Weights of a small transformer language model: rotary positions, 703M tokens.
MLP neurons of a small language model. Each row is named by its layer, matrix (gate and up: input weights; down: output weights) and neuron, and shows model dimensions 160-255. Each number is 128 + 32 x the weight over its row's rms, rounded and kept within 0 to 255. A neuron's up and down rows have the sign that makes its largest values positive.
After each neuron's rows, "fires in" lists the words (lower case) most often at its 100 highest values on Wikipedia text that the model never trained on.

L3.gate405 [172 193 163 117 121 202 133  62 104 201  64  91 150 121 147 160 143  78 101 116 127 168  98 134  93  71  65  67 134 133  96 189 139 107 142 149 120 151 154 101 163  75 172  97  98 107 144  85 121  85  90  78 184 157  74 141 196 135 167  73 113 193 116 118 122 151 124 127 104 162 114 120 152 106 107  86 138  60 100 133 113  92 178 142 188 149 128 147  92 166 175 133 164 137 123  85]
L3.up405 [105 125 103 138 197 139  84 184 145 137 179 109 105 130 151  77  69  94 120 127 163  88 167  90 133 113 101 150  99 122 134 155 104 116 242 102 152 129 176 135 102 156 120 151 114  82 127 129 166 103 132 153  79  84  70 102  77 112  94 133  72 134 144 146  85 141  68 104 129 129 106  85 103 114  94 111  77 131 103 112 122  88 106 158 106  59 120 102 116 156 119 111 144 102 129  89]
L3.down405 [134 155 127 150 116 147 153 177  94  82  98 110  95 181  81 177 119 132 116 163  94 116 125 147  99 170 130 144 109 134  28  79 140 155  99 136  99 114 128 161 158 108 115 149 140 121 111 107 164 161 126  92 141 153  43 139 185 133 127 106 137  96 159 116 134 164 135 140 117 126 134 132 131 104 176 127 186 131 113 101  84 140 135 109 178 118  55  55 145 180 138 201  93 113  32 150]
fires in: "before", "after", "near", "today", "nearby", "once"

L4.gate434 [143 166  82 109 156 181 133 153 129 157 147 115 158 117 176 147 137 109 140 212 190 146 177 157 146 147 103 150 124 138  99 111 108 189 117 129 166 111 168 128 142 129 182 182 179  94 167 132 122  97  62  80  96  62 118 169 133 160 143 101 145 177  86 172 116 180 160 135 134 142 106 158 176  91 143 199 136 126 110  93  96  93 146 171 114  68 123 105 149 139 131 129 144 162 142 128]
L4.up434 [137 101  78 126  98 115 160 182  78 164 101 118 107 143 109 147 144 106 193 144 120  63 150  63 189 127 151  98 134 146 175 103 122 144  90 215 122  74 109 163 106  85  97 155 155  74 100 117 102 104 171 125 139 124  80 131 155 108  79 124 146 123 119 112  70 167 123  79 173 131 123 107 111  98 160  84 134  85 127 116 218 127 131 179 129 198  98 147  98 161 141  98 139 115 161 174]
L4.down434 [146 115 154 190 117 123 119  99 128 178 107  99  96 160 132 140 133 118  81 175  94 164 104  97 186 132  55  96 177 200 255  90 140 158 114 136 116  88  99 129  57 138 157 105 138 126 142 133 126 165 127 110 133 213 187 142  83 106  73 129 109 141 134 193 139 170 142 142 103  96 192 172 176 156 113 177 149 145 115 153 154 145 160 112  78 114  76 126 122  77 163  51 162 162 146 150]
fires in: "court", "bbc", "government", "fc", "abc", "espn"

L3.gate642 [134 161 123  98 175 124 222 120 129 117 124  24 188 102 139 121  94 106 132  93 157 157 138 145  88 119 139 129 171  85 110 115 168 102 135 133 125  95 120 158 171 129  96 113  80 118 120 127 104 152 153 133 172 156 128 114 116 185 179  69 165 151 128 152 173 101  76 178 163 118  91 147  99 175  90 138  79 106 125 110 162 120  91 115  81 108 130  74 130  96 130 137  83 110 141 153]
L3.up642 [127 121 187 124 105 158 108 115  99 115 133 175 163 152 129 164 119 108 161 137 103 114  97 121 168  89 219 139 167 132 144  83 138  77 120  81 105 134  67 120 158 119  54  81 122 111 157 129 237 173 138  85 108 186 124 152 133 113 115  97 161 145 145  55  84 132 152 166 150  76 173 160 150 149 109 127 114 114 161 116 113 136 118 144 133 160 151 121 209 134 131  86 104 136 107 194]
L3.down642 [ 44 179 157 127 146 125 150 124  79 146 133 124 116 101 133 125 142  81  89  83 151 104 117 118 159 116 141  85 113 131 176 158 124 126  97 170 149 132 109 159  98 101 133  89  89 164 180 116 170  99 180 121 105 183 161 102  91 163 162 127 136 169 137 148 132 114 136 136 118 188 111 125 151 147 132 134 116 102 119 151 107 119  49 113 130 154 166 119 109 196 143  97  45 130 164  81]
fires in: "not", "or", "notable"

L6.gate448 [150 137 115 119 173 136  50  95 153 140  98 112 154 126 179 149 176 136 103  90  67  87 152 133 102 154 166 111 114 113  78 137 155 197 135  95  81 161 124 124  92 144 106 166 103 155 142 100 127 143 156 112 138  91 143 164 130 178 124  71 129 135 169 149 149 147 118 120 100 118 141 147 130 123  66 114 163 145 128 121 157 168 114 120 179  57 104 183 108 169 157 183 130 123 116 156]
L6.up448 [103 132 130  83  85 140  97 134 115 128 119 165 146 119  99 163  98 100 160  84 142 140 150 112 139 137 162 152 131 133 132  96 118 139 135 160 118 129 119 100 121  92  88 118 122 111 107 117 123 193 105 120  92 175 121 131 176 144 200 165 117 119 170 115  86 193  89  90 155 136 144 183 135  93 188  72 190 178 111 116 190 109 138 150 185 152 140  66 128 199 207  87 168 145 147  56]
L6.down448 [117 127 102 140 119 117 205 131 100 159 147 145 175 146  86 171  93 178 123 181 141 122 199 145 173 143 146 104  92 193  94 144 110 138 118 151 134  96 127 194  92  77 168 110  87 112 107 116 123 123 106 137  84 104 144 172 139  81 153 142 104  93 177 117 109 122 160 143 122 163 166 134 134 115 149 158  18 154 133 102 144 105 163 163 155 129  99 107 121 164 145 143 185 146 110 139]
fires in: "university", "school", "age", "studies", "degree"

L3.gate753 [146  98 103 162 113 166 116 150 135 214 122  83 174  92 210 115  81  94 129 116 160 153  87 111 131 129 116 149 128 141 130 127 150 117  49 173 154  93 102 146 172 161 143 117 112 117  69 171 131 109 131 101 197 104 138 164  88 152 120  97 178 154  99 151 128 127 148 130 146  91 180 223 128 234 112 131 123 124 148  79 134  80 172 149 129 123 133 123 132 203 158 123  69 114 104 135]
L3.up753 [141  83 131 185 117  92  95 101 134 121 130  68 146 113 137 110  85  73 125 120 145 146 107 100  90  92 136 159 148 126 126 123 140 189 166 148 153 128 160 136 103 131  44 134 154 131  96 186  85 164  66  61 131 151  85 161  74  95 117  68 123 164 190 140 129 163  98 151 164  83 131  91 101 136 101 157 164 116 162  88 111 128 158 167 139 159 174 136 141 118 109 147 141 106 177  96]
L3.down753 [129 133 163  98 111 133 108 135 144 128 104 194 103 121 107 136 113 104 152 136 154 119  90  92 157 121 105 134 157 116 255 155 199 115 154 102  89 130 103  89 115 128 166 150 179 155 144 136  91 106  86 118 155 155 125 102 144 118 195 103  84 135  97  88 113  66 117 138 116  89 121 145 128 144 103  90 152  87 123 160 112 171 137 102 161  97 151 118 124 157 132 145 127 165 134  73]
fires in: "early", "soon", "wide", "before"

L4.gate728 [162 150 156 158 175 127 123 127 103  93 146 111 104 121 132 115 138  88 132 115 139 127 103 131 109 144 139 139 133 137 123 166 150 168 133 161 116 136 116  81 165 182 168 132 113 141 146 157  93 125 131 106  79 152 155 109 115 175  75 125  82 135 154 153 151 135 151  90  58  51 114 131  99 202 131  62 116 115  62 152 132 122  92 127  85 134 126 227  93 182 156 192 154 159  95 126]
L4.up728 [103 171 119 126 116 119  74 101  99  50 121 149 173  69 121 108  72 101 147 112 117 102  78 153 150  90 110 110 110 171 126 121 170 129 168 111  93 125 115 119 116  99 103 146 144 108 111 114 152 183 105 147 114 157 114 177 160 156 162  90 157 206 168 151  76 168  89  48 169 111 110 176 154 112 130 115 103 132  67 158 169 143  95 151 133 127 171 141 108 133 176  93 114 111 130 127]
L4.down728 [151 104 123 162 123 166 170 206 121 125 149 110 180 179  90 100 167 114 117 170 151 138 110 125 123 136 132 183 121 125  51 141 119 121  93  79 115 120 113 113 173  94 162 138 176  78  34 190 127  71 113 140  53 123 145  82 133 116 117 142 140 114  99 142 167 111 181 202 120 124  99 112 119  61 185 162 139 118 125 118 100 148 126 162 133 156  87  98 120 138 176 119  94  94 115 186]
fires in: "state", "time", "land", "landed", "meaning", "miami"

L4.gate94 [116 125 140 158 109 132 111 128 164 155 143 139 143 100 147  68 101  95 167 102  83  81 102 117 163 119  90 102 138  92  58  89  74 126 101 139 131 111 110 145 133  92  98  83 110 140  85 157  82 110  79 135 145 163 161 107 140 144  81 171 106 144  95 119 110 163 122 150 195  85  96 107 110 118 154 130 108 148 132 145 140 177  84 129 159  97 159 125  64  39 109 150 113 125 110 117]
L4.up94 [140  90 166 112  86 123 105 112 130 127 145 121 185 124 144 150  69 107 110 127 106 167  91 182 145 120  99 142 118 129 118 121 114 151 113 106 155 139 110 136  98 142 113 147 141 146 111 185 116 106 160 178 146 130 172 143 141 142  98  81 119 124  87  92 162 202 114 122 131 156 155  99 152 163 155 125 142 108 146 156  96 119 113 166 124 107 138  80 137 144  92 165 127 124 134 114]
L4.down94 [159 130 152 152 128 116 121  74 140 130 133 130 101 175 152 101 106 123 108 121 134 128  68 161 110  68 138  65  76 108 109 120 164 152 117 151 123 139 182 157 111 160 105 160 127 129 117 112 158 101 208 116  97 128 102  59 163 118 138  57 188 157  98 148  97 149 113 128 214 158  99  76  96 169 161 153 113 141 101 162  74  95  82 165 132 142 133 163  70 140 158 131 187 142 124 166]
fires in: "as", "with", "asia", "asian"

L4.gate697 [ 88 133 137  84  92 143 132 194 121 100 122 117 123 151 137  89 113  95 135 104 157 198 187 112 123 134 110 109 116 112  72 120  84 154 148  84  85 162 125 144 151 116 106 106 144 100 135  65 132 156 129 104 100 163  81 113 108 152 109  95 150 141 170 126 135 180 150 150 181 107  89  83  82 128 172 173 135 179 175 100 136 121  66 127 105 114 124 121 110  75 125 111 101 149 117 117]
L4.up697 [105 104 145  96 155 130 155 183  87 161 125 156  77 172  99  91 135 139 107 185 123 141 128 193 151 160 135 146 147 112 101 108  78 147 152 118 146 167  97 131  43 176 151 113 117 101 194 137 142  49  95  94 117 179 151  74 104 116 153 113 134  75 164 154 136 130 144 160 141  92 151 110 117 142 106 131  99  63 116  76 129 185 175 158 117 120  72 132 119 149 150  87 121 136 110 159]
L4.down697 [ 75 107 139 117  59 137 116  92 139 122  89 150 183 134 131 145 128 117 163 108 124 119  99 105 127  97  65 176 140 149 176 199  73 131 135 160 117 111 104 129  78  96 131 120  88 147 130 110 138 112 139 107 127  74 124 152 104 176 122 104 143 124 155 199 133  97 147 143 161  86 145  83 168  67 140 135 141 144 155 125  66 119 137 132 126  91 101 122  58  93 222 130  69 159 142  62]
fires in: "of", "love", "close", "like", "outside", "damage"

L8.gate402 [ 86 242 126  94 142 114 147 124 170 127 119 144  96  99 104 125 123 120 138 109 120 172 162 119 135 151  90 124 199 149 131 158 143 160 138 135 139 102  85 159 163 143 136 147 107 112 114 165 178 109 106 148 143  81 133 147  77 120 114 131 121  84  89 140 116  80 115 147 111  78 178 140 110 168 119 131 132 164 137 143 169 107 163 150 123 138 119 124 181 115 102 167 134  99 147 136]
L8.up402 [136 163 123 117  84 110 146 142 197 133 133  94  93 180 135 165 142  40 102 159 130 111 145 131 104 125 162 160 206  94 133 147 148 119 103  93 171 143 104  58  95 196 135 133 159 170 120 146 175 122 125 183 123 136  97  80  61 131 154 114 139  59  63  58  93  85 109 114 166 101  92 174 160 159 143 131 121 148 120 129 120 123 161 107 114 134 127 209 172 114 130 196 200  85 104 126]
L8.down402 [142 156 156  95 157  99 180 166 133 169 162 129 152 112 119  81 123 187 138  77 132 108 137  78  98 131  89 135  87 146 218 127 135 101 150 131 162 127 123 203 130 185 120 128 150 122 169 151 111 145 104 114 133 111 142 152 113  97 208 156 135 154  93 143 151 130 155 148 109 175 145 111 190 201 131 168 161 163  62 107 140  88 121 109 155 112 137  80 146 157 152 124 153 123 139 114]
fires in: "east", "north", "south", "west", "mountain", "mount"

L6.gate276 [109  99 144 127 167 151 152  41 173 121 122 152 114  95 129 154 134 174 152 135 140 141 157 151 116 113 116 131 113 162 111 149 151 152 132  77 170  99  87 201 114  90 162 164 136 143 133 160 139 141 122 128 129 144  97 128 104 109  99 154 152 110 164 163 182 156  84  82  75 167 105 155 160  81 166 132 119 170 139 114 117 112 144  53 139 187 116 180 101 111  73 127 164 131  93 137]
L6.up276 [177 163 128 125 116 212  98 113 201 200 102 123 120  92 145 153 159  92 156 184 107 134 135 212 174 129 136  91  81 138 140 141 109 149 102 161 181 137 134 150 119 138 125 175  87 101 140 180 127 180  78 140 101 153 157 154 151  65  81 124 135 113 131 114 151 120 110  89 157 106  89 115 120  71 138 122 106 151 137 116 184 180 120 136 146  99  87 157 164 148 145 146 132 190 121 101]
L6.down276 [ 73 120  78 177 148 177 109 115 142  95 111 105 136 162 170 135 129 157  82 125 142  80 108 148 131 108 102 111 179 159 255 137 150 115 137  95 130 116 164 157 133 106 157 105 144 132 168 138 137 146  84 137 120  76 137 137 126 104 122 125 127 131 163 127 139 163  54 100 140 187 156  70 171 105 162 128  85 159 171 109 180 137 109 118 159 161 135 146 132 167 125 147 144 119 132 104]
fires in: "s", "family", "their", "his", "legislation"

L3.gate40 [155  98 190 122 107 109 139 185 149 147 121 166  90 125 144 168  62 121 133 134  96 126 100 103 154 148 117 134 147 162 187 101 115  73 111 102  86 144  64 154  92 130 120 131 167 155  92  88 214 161  95 181  76 111 142 114 139 116 128 147 147 140 111 127 148 153 122 151 110 121 163 135 126 164 176 163 155 152 203 121 122 178 129 107  77 115 128 154 118  99 142 141 144 123 148 130]
L3.up40 [100 132 145 103 180 109 149  89 109 151 104  77 111 113 178 184 132 140  97 109  63 101 131 138  89 119 165 144 136 165 114 122 194  52 119 151 186 114 102 154 150 173 111 148 123 167  97 172 114 167 122 119 148 167 138 129 123 131 130  88 136 151 113 125 208 102 135 120 151 160 151 150 129 112 111 150 145 155  98 120 165 115  93  86 128  85 111 111 105 147 105 144 146 129 140 150]
L3.down40 [184 138 172 121 116 166  95  84 117 107 130 164 118 116 121 105  85 123 130 177  92 106 158 127 134  97 113  64 106 154 255  93 119  68 116 120 152 160  97  82  86 150 153 185 146 117 113  72 159 103 179 170 103 122 129 115 191 150 113 101 155 160 123 112 146 104 121 157  98 127  94 167  63 163 212 154 122 114 100 127 159  97 171 123 110 155 114 140 175 104 163 114 255 135 137 131]
fires in: "6", "8", "7", "82"

L6.gate34 [104 126 100 175 206 108  72 153 115 146 115 110 158 141 177 141 138 131 157 117  63 146 105 123 107  59  94  90 100 165 125 118 199 140 189 172  79 195 146 134 101 178 111 118 128 128  82  83  71 136 123 171  83 140 161 139  94 105 102  77 124  86 127 142  61 106 167  90  86 138  83  98 100 146 128 134 110 122 102 145 182 149  96 116 100 151 180 143 147 137 183 128 103 113  70 156]
L6.up34 [131 138 140 173  66 106 144 203 127 159 143  98 116 138 129 178 161 175  94 171 136 149 104 174  78 186 167  93 143  95 112 139  91  64 121 122 123 156 163 136  63  28 147 169 136 128 128 117 167 167 152 181  86  86 131 119 121 162 160 116 115 120 128 106 103 120 133 148 103 194 143 120 135 144 173 177 120 158 144 132 102 244 168 134 101 179 137 153 168 168 139 159 122  86 126 106]
L6.down34 [143 139  40  73  74 115 109 153 121 152 104 105 112 117 168 134 146 153 135  84  96 117 156 147 120 144 152  90 188  74 111  48 164 143 126 159 123 154 133  95 135  97 132 175  70  73 104 130  59 139 156 120 128  85 154  95 128 150  92  85 138 144 148 140 161 146 176  92 140 112  82 110 117  77 132 158 121 165 114 142 164 140 135 107 122 144 155 116 134 149 206  89 130 177 145  79]
fires in: "television", "was", "episode", "tv", "series", "game"

L3.gate53 [146 139 103 188 100 130 127 120 173 104 150 115  98 169  82 151  71 133 107 112 128  82 173 155 140 135 155 111 141  87  64 111  89  98  99 204 105 163 126 111 189 173 161 137 139 138 155 121 114 102 126 108 133  88  92 134 114 187 165 125 136 160  96 158  99 118 168 152 165 104 136 128 121 148 114 170 157 141 150 147 132 131 132  71 161 145 161 149 119 221 124 126 122  86 116 158]
L3.up53 [135 149 100 127 112 161 122 137 155 213 114 130 125  58  99 144 143 155 156  69 117 136 166 120 101 149 124 128  60  70 128 146 134 153  82  64  82 111 161 189 208 117 160 130 136  83 186 135 169  92 113 130  95 154  96 167 117  96 115 120 126 119 139 139 114  93 109  81 105 120 164 204 115 120 110 140 101 165  94  98  38  78 140  95 142  88 170 114 141 124 170 134 126 133  83 117]
L3.down53 [156 179 101 146 137 156  94  96 124  85 113 109  74 103 167 156 146 174 119 116 110  85 176  90 142 105  62 127 110  99 193 139 159 183 118 102 141 120  84 139 109  56 129  82 147  96 173 167 138 123 116 120 107 207 130 139 133  74 178 155 168  96 161 164  98 122 129 136 109 175  87 127 168 124 161 159 118 106 104 129 101 119 115 146 217 105 105 167  85 135  67 124 159 131 175 137]
fires in: "its", "these", "s"

L3.gate7 [ 96  90 141 134 154 190 128 136 188 128  76 136 140 135  87  77 125 172 160 115 119 127 145 107  91 161 152 135 154 128  41  92  64 192 166 119 152 100 103 150 147 124  43 155  56 137 129 133 133  94  99 178 135 179 145  48 129 166 175 114 151  68 134 164  78 128  44 130 140 140  98 120 130 156  99 128 104  83 128  81 107 160 179 134  82  95 101  89 128 137 138 198 127 208 171 167]
L3.up7 [127 112 135 130 164 155 122 100 134 161  97  84 151  81 105  72 150 115 173 120 129 104 154 140 124 114  90 120  94 124 119 175 140 155 159 126  95 117 121 162 128  97 160 129  87 147 138 118 135  99 111 139 113 123 134 179 143 139 127 113 129 151 143 183 143 157  39 120 173 114 103 145 147 116 141 149  91 122 190  69 117 109 153 119 109 116 103  78 123  71 153 177  92 193 167 162]
L3.down7 [ 50  98 114  99 106 131 174  87 115  66 147 132 159 103 154  83 183 156 154 151 116  75 120  87 148 127  63 119  78  76 202 130 150 156 133 152 104 149 152  96 133 106 114 121 118 146 115 166  79 134 106 126 116 159 176 104 174 152 155 134 123 163  57 170 109 163 134 156 145 144 165 110 152  68 148 122 128 125  74 151 143 166 148 176 150  34 120 142 112  77 151 137 127  83 191 155]
fires in: "of"

L3.gate527 [106 184  91 144 107  87 128  85 137 143 149  82  62  57 112 109 143 105 189 153 208 158 152 184  94 160 112 118 154  97  72 226 163 142 135 174 116  96 110 156  95 140 133 130 173 157 112 161 131  88 164 164 134 145 146 105  98  93 182 157 100 115  73 124 176 111 138 116 159 139 185 180 207 113 111 170 127 189 155  91 167 109 129 125 145 166 109 157 153 119 120 141 153 119  81 122]
L3.up527 [111 134  92 154 170 100 116 117 117 114 180 189 130 114 175 168  78 151 142 164  71 216 112 187 168 155 105 133 113 155 121 136 131 132 115 117 105 134 104 148 147 153 130 161  99 201 134 118  81 105 215 116 142 119 106 120 150 158 125  76 154 123 131  73  94 180 149  75 133 133 160 147 138 157 126 133 162 120 167  97 131 138  80 229 138 107 108 175 122 162  90  67 141 155 129 144]
L3.down527 [ 64 148 187 137  68 130 118 103 145 121 159  95 120 165 113 104 100 157 113  92 228 165 138 100  76 152 117  82 112 152 255 122 167 132 126 175 142 142 184 171 108 142 112 135 127 109 104 157 141 103 196 148 153 106 114 122  94 122 105 117  86 122 128 122 140 124 119 105 167 150 116 158 139 182 126 152 125  71 142 153 167 154 202 151 193 137 180 106 118 123 119 144 176 154 106 112]
fires in: "north", "south", "great", "northwest"

L4.gate372 [119 109 144 123 168 168 151 133 154  81 161 137 148 163  91 117  58 151 140  90 105 143 100  90  95  69 110 167 160 114 109 140 153 137 138 163  63 167  73  99 154 134 130  86 145 133 166 193 152 195 152 110 165 146 146 160 134  81 147 132 171 153 160 184 145 150 102 146 124 101  83 100 140  80 188 127  52 149 145 137  79  92 118 136 162  53 132 111 143 120 156 152 129 121 146 139]
L4.up372 [162  71 118 124 167 119 179  88 114 179 184 121 135 140 105 189 130 135 177  56 137 106 135 130  73 124  80  86 119 125 117  87 143  79 116 159 153 185 132 122  97 169 135  86 180 153 140 143 139 139 113  99 112 128  84 171 140 119 140 139 115 112 151 119 130 131 130 113 148 126 128 160  59  95 129 147 111 136 140 138 126  99 125 105 102 102 151  83 113 113 134  48  70 131 147 138]
L4.down372 [120  87 197 126 119 131  62 129 140 171  88  90 134 121 148 126  82  98 118  89 151 138 119 143 188 129 108  59 122  84 206 156 198 145 116 145 137 162 210 154  93 181 213 106 126  73 137 134 129 147  83 139 124 104 146 184 130 184 167 115  99 161  86  73 157 129 128 124 110 159 129 122 112 123 161 142 128  90 113 119 106 152 110 134 155 143 135  76 147 147 125 123 133 104 149 127]
fires in: "some", "who", "what", "wounded", "whether"

L8.gate494 [ 86 157 118 151 133 186 101 146 137 215 109 105  94 136 135  90 110 115 166 118 128 151 129 132 167 138 167  95 103 153 113 119 119 168 128 197 128 196 119 136 162  92 162  94 153 163 170 144 109 110 153 108 131 114 174 124 105 205 134 106 163 147  82 158 131 148 109 164 137 150  86 151 128 129 108 148 141 160 166 118 132 118 112  96 160 126  95 116 174 192 129 176  91 126 107  97]
L8.up494 [122  89  98 155 133 117  21 110 109 158 136 101 157  80 102  99 157  81 144  59 193  87  96 132 144 122  91 119 134 182 145 185  93 164  99 167 125 160  82 140  83  96 106 130 176 145 148 137  99  78 120 120  79 165 105 128 159 180 131 128  37 145 124 159 102 152 104 126 146 119 137 115 160 139  96 178 130  78 151 184  94 143 136 160 143 130 155 107 115 132 130 134 148 153 116 110]
L8.down494 [ 96 117 135 112 110  90  87 150 146 129 104  84 110 170 151 141 151 110 109 166 144 152 156 124 121 104  94  94 173 112 255 144 110 121 124 132  98 109 145 117 138 158 149 117 110  74 130 143 149  83  75 150 112 145 145 128 136 116 121 101 147 149 114  99 128 119 135  99 144 160 103 157 111 122  85 130 120 100 112 140  88 124 119 116 157  98 119 134 149 177 131 136 139 143 130 119]
fires in: "its", "their", "s", "of", "and"

L3.gate770 [ 66  33 104 154  97 158 140 133  96 110  57 121 140 109 148 166  94 105 133 143 141 169 158 126 128 130 133 138 129 141  84 147  99 110 170 138  99 110  78 153 176 170 130 116 102 128 123  88 144 155 107  87 167  85 103 121 158 107  79  94 141  97 103 179  81 103 119  83 170  69 106  88  80 196 151 153 123 104 217 132 167 103  60 101  79 101 144 139 121 152  79 168 111 125 131 121]
L3.up770 [134 135 143 137  90 137 156 163 136 189  93  69 107  93 139 106  87 141 153  73 123 146  99 109 123 135  69 150 152 129  82 122 131  77 156  98 132 144  59 154 171 155 140 104 129 113  61  97  83 106 114 119 141 119  82  93 123 129 140 154  89 150 180 151 109 121 160 101  91  55 163  47 105 145 145  66  85 135 167 106 116 143 132 132 126  69 154 107 106 145 152 134 114 130 125 120]
L3.down770 [152 128 100 135  38 152  90 125 136 126 158 114 133 140 105 134 144 144 102  97 136 134 164 113 124 131 160 146 122 167 239 102 115  98 116 123 142 100 126 123 144  89 150 104  94 120 123 108 126 188  65 112 133 159  98  53 176 141 147 115 121 106 111 115 110 148 152 135  82 122 109 119 150 119 107 157  81 142 148 157  89 105 154 120 138 219 146  83 117  54 151 137 143 108  90 135]
fires in: "end", "help", "make", "keep", "makes"

L3.gate377 [103 183 136 150  69 112  98 137 215 114  66 158 116 121 167 121 131 165 151 128 183 148 154 104 101 193 143 183 107 118 100 170 106 154  92  83 197 134 110 140  76  98 184 157 110 147 125 140 127  97 119 117  95  73 134  86  94 119 154  92 131  91 171 152 112 185 100 134 146 115 169 158 145 134 124 153 149 170 152 150 143 121 117  76 130 139 142 183 144 126 132 108 124 151 131 211]
L3.up377 [ 93 118 156 119 114 150 111 135 176 139 133 162  94 140 129  74 123 155  53 113 117 110 147 129 148 145  98 130 174 125 105 139  84 135 106 137 124 136  74 120  84 119 184 145 137 125  85 131 128 134  74 107  79 138 107 159 139  67 166 143 141 130 137 173  81 159  36 143  92 119 109 128  87 147 112 150 124 130 192  79 153 152 151  44  95 153 100 157 100 103  90 105 147 166 226 140]
L3.down377 [127  94  52 149 134  95 133 166 101 131 120 172 117 139 167 127 127 142 165 138 126 139 158 151 130 104 103 146 146 157 255 128 138 121 106 100 130  98 116 159 157 100  73  86  89 139 103 123 126 167  80 124 118 151 136 114 109 193 104 114 102 180 189 146 100 136  80 110 148  55 110 105 132 163 101 158 126 127 108 128  98 128 127 141 114 127 154 105 102 150 147  75 114 169 141  84]
fires in: "s", "whose"

L4.gate544 [130 106 133 185 167 138 108 102 132 197 125 113 172  71 134 101 166 154  91 128 132 118 129 131 166 122 107 237  99 132  47 141 130 162 100 161 122 160 118 170 134 103 143 104 148 118  90  97 149  78 108 120 147 138 182 124 111 131 108 188 132 167 121 173 131  89 172 108  95  81  97 122 102 169 109 176  26 145 179  98 121 131 161 143 110 129 186 179  99  95 118 120 124 125 110 159]
L4.up544 [150  89 165 116 100 137 137 106  72 151  57 109 150  90 175 103 159  71 110 132 166  89 191 204  99 124  60 114 152 121 135 188 113  86 124 125  74 110 181 179 142 119 102 155 120 165 138 111 121  96 169 138  89 166  85 206 115  94 134 131 157 241  77  96 145 118 111  75 130 102 108 156 128  99 213 134 140 144 138 157 149 124  97 126 118 179 133 129 126 117 129 130 130 172 130  93]
L4.down544 [100 129 150 106 100 106 127 113 169 134 105 142 134 143 107 154 103 134 184 106 146 144 195 162 135 105 193 181 131 173 142 149 102 202 113  96  96  96 130 108 139 131 120 147 106 109 131 109 111 130  58 116 144 143  99 153 124  85  91  87 156 156 148 146  93 138 131 132 113  34 151 112 155 175 102 105 138 135  88 126 137 107 130  99  87 179 143 137  76  90 177 101 115 128 119  90]
fires in: "made", "make", "making", "makes", "send"

L4.gate551 [ 88  85 170 133 124 119  78 118 175 132 168  80  86 152 137  88 164 136 144 107  71 105 125 132 107 152 156 126 115  93 111 124  89 100 181 117 118 110 124  85 226  86 175 146 166 171 128 132  77  65 126 146 168 109 133 149 114 173 115  73 122 160  71 141 125 131 157 143 142 124 146 110 131  97 138 120 109 141 145 160  62 152 133  53 117 130 215  84 120 149  36 169 136 128 141 122]
L4.up551 [ 92 117 176 146 135 146 143 149 149 134  96 136 107 167 123 146 178 168 131 160  92  96 185 161 165 153 132 133 123 133 104 155 113 167 106 155 163 139  94 142 121 122  90  82 141 154 147 104  67  78 183 157 138 139  94 144 185 120 149  68 139 169 100 127  56 111  83  97 105 146  98  76  96 135 109 139 169 123 130  82  92  90 125 131 108 139 138  80 159 151 150 129 110  92 109 130]
L4.down551 [209  85  75  94 102 134 153 134 169 148 105  98 101 116 131 146 138 143 102 126 154 130 165 104  98 174 129  98 156 149  99 106 192 118 116 108  81 119 124  94 111 162 146  87 136 131 100 178  81 201 154 146 200 133 157  89 165 144  74  70  93 121 158 119  85 106 138 114 147  81 162 105 154 198 156 167 172 153 161 132  68 137 147 139 115 113 185 135  82 163 154  74 131  79 120 121]
fires in: "time", "years", "diameter", "ever", "hours"

L6.gate371 [120 115 151 116 118 141 136 133 122 182 167 138 146 158 148 129 143 145  31 131 111 117 125 171 124 159 128 106 149  95 126 101  87 143 100 138  82 111  78 104  76  89 155 112 113 141 156 194 140 142 116 156  85 151 167 113 106 152 164 130 146  98 120 153  87 105  90 149 136 134 128 108  89  94 180 214 201 173 109 174  74 157 124 125 131  88 120 111 141 146 130 101 122  92 101  78]
L6.up371 [133 147 195 103  91 153 175 148  80 138 159 184 125 104 156 149 122  85  88  87 136  90 103 130  70  99  93  89 127 102 137 156  89 196 105 162  56 127  98 143 165 106 138 110 111 139 130 178 135 189 102 134 116 165 167  84 158 116  77 130 154  86 102 154 168  74 112 141 171  96 129 174  91 166 192 160 129 173  97 163 156 117 178 177 113 107 158 147 153 136 181 115 119 119 114  80]
L6.down371 [155  92 163 172 111 129 153 106 121 107 112 111 165 112  80  97 151 127 108 129 136 172 140 103 138 161  58 118 148 203 255 185  93 132 131 135 126 153 116  91 105 121  95 117  93 152 133 174  94 139 140  90 109 114 170 100 121 152 103  95 111 120 100  88 167  92 140 113 181 109 150 144 134 124 129 126 148 130 133 156 127 139 134 111 110 147  93 108  81 155 112  89 120 119 101  77]
fires in: "is", "was", "s"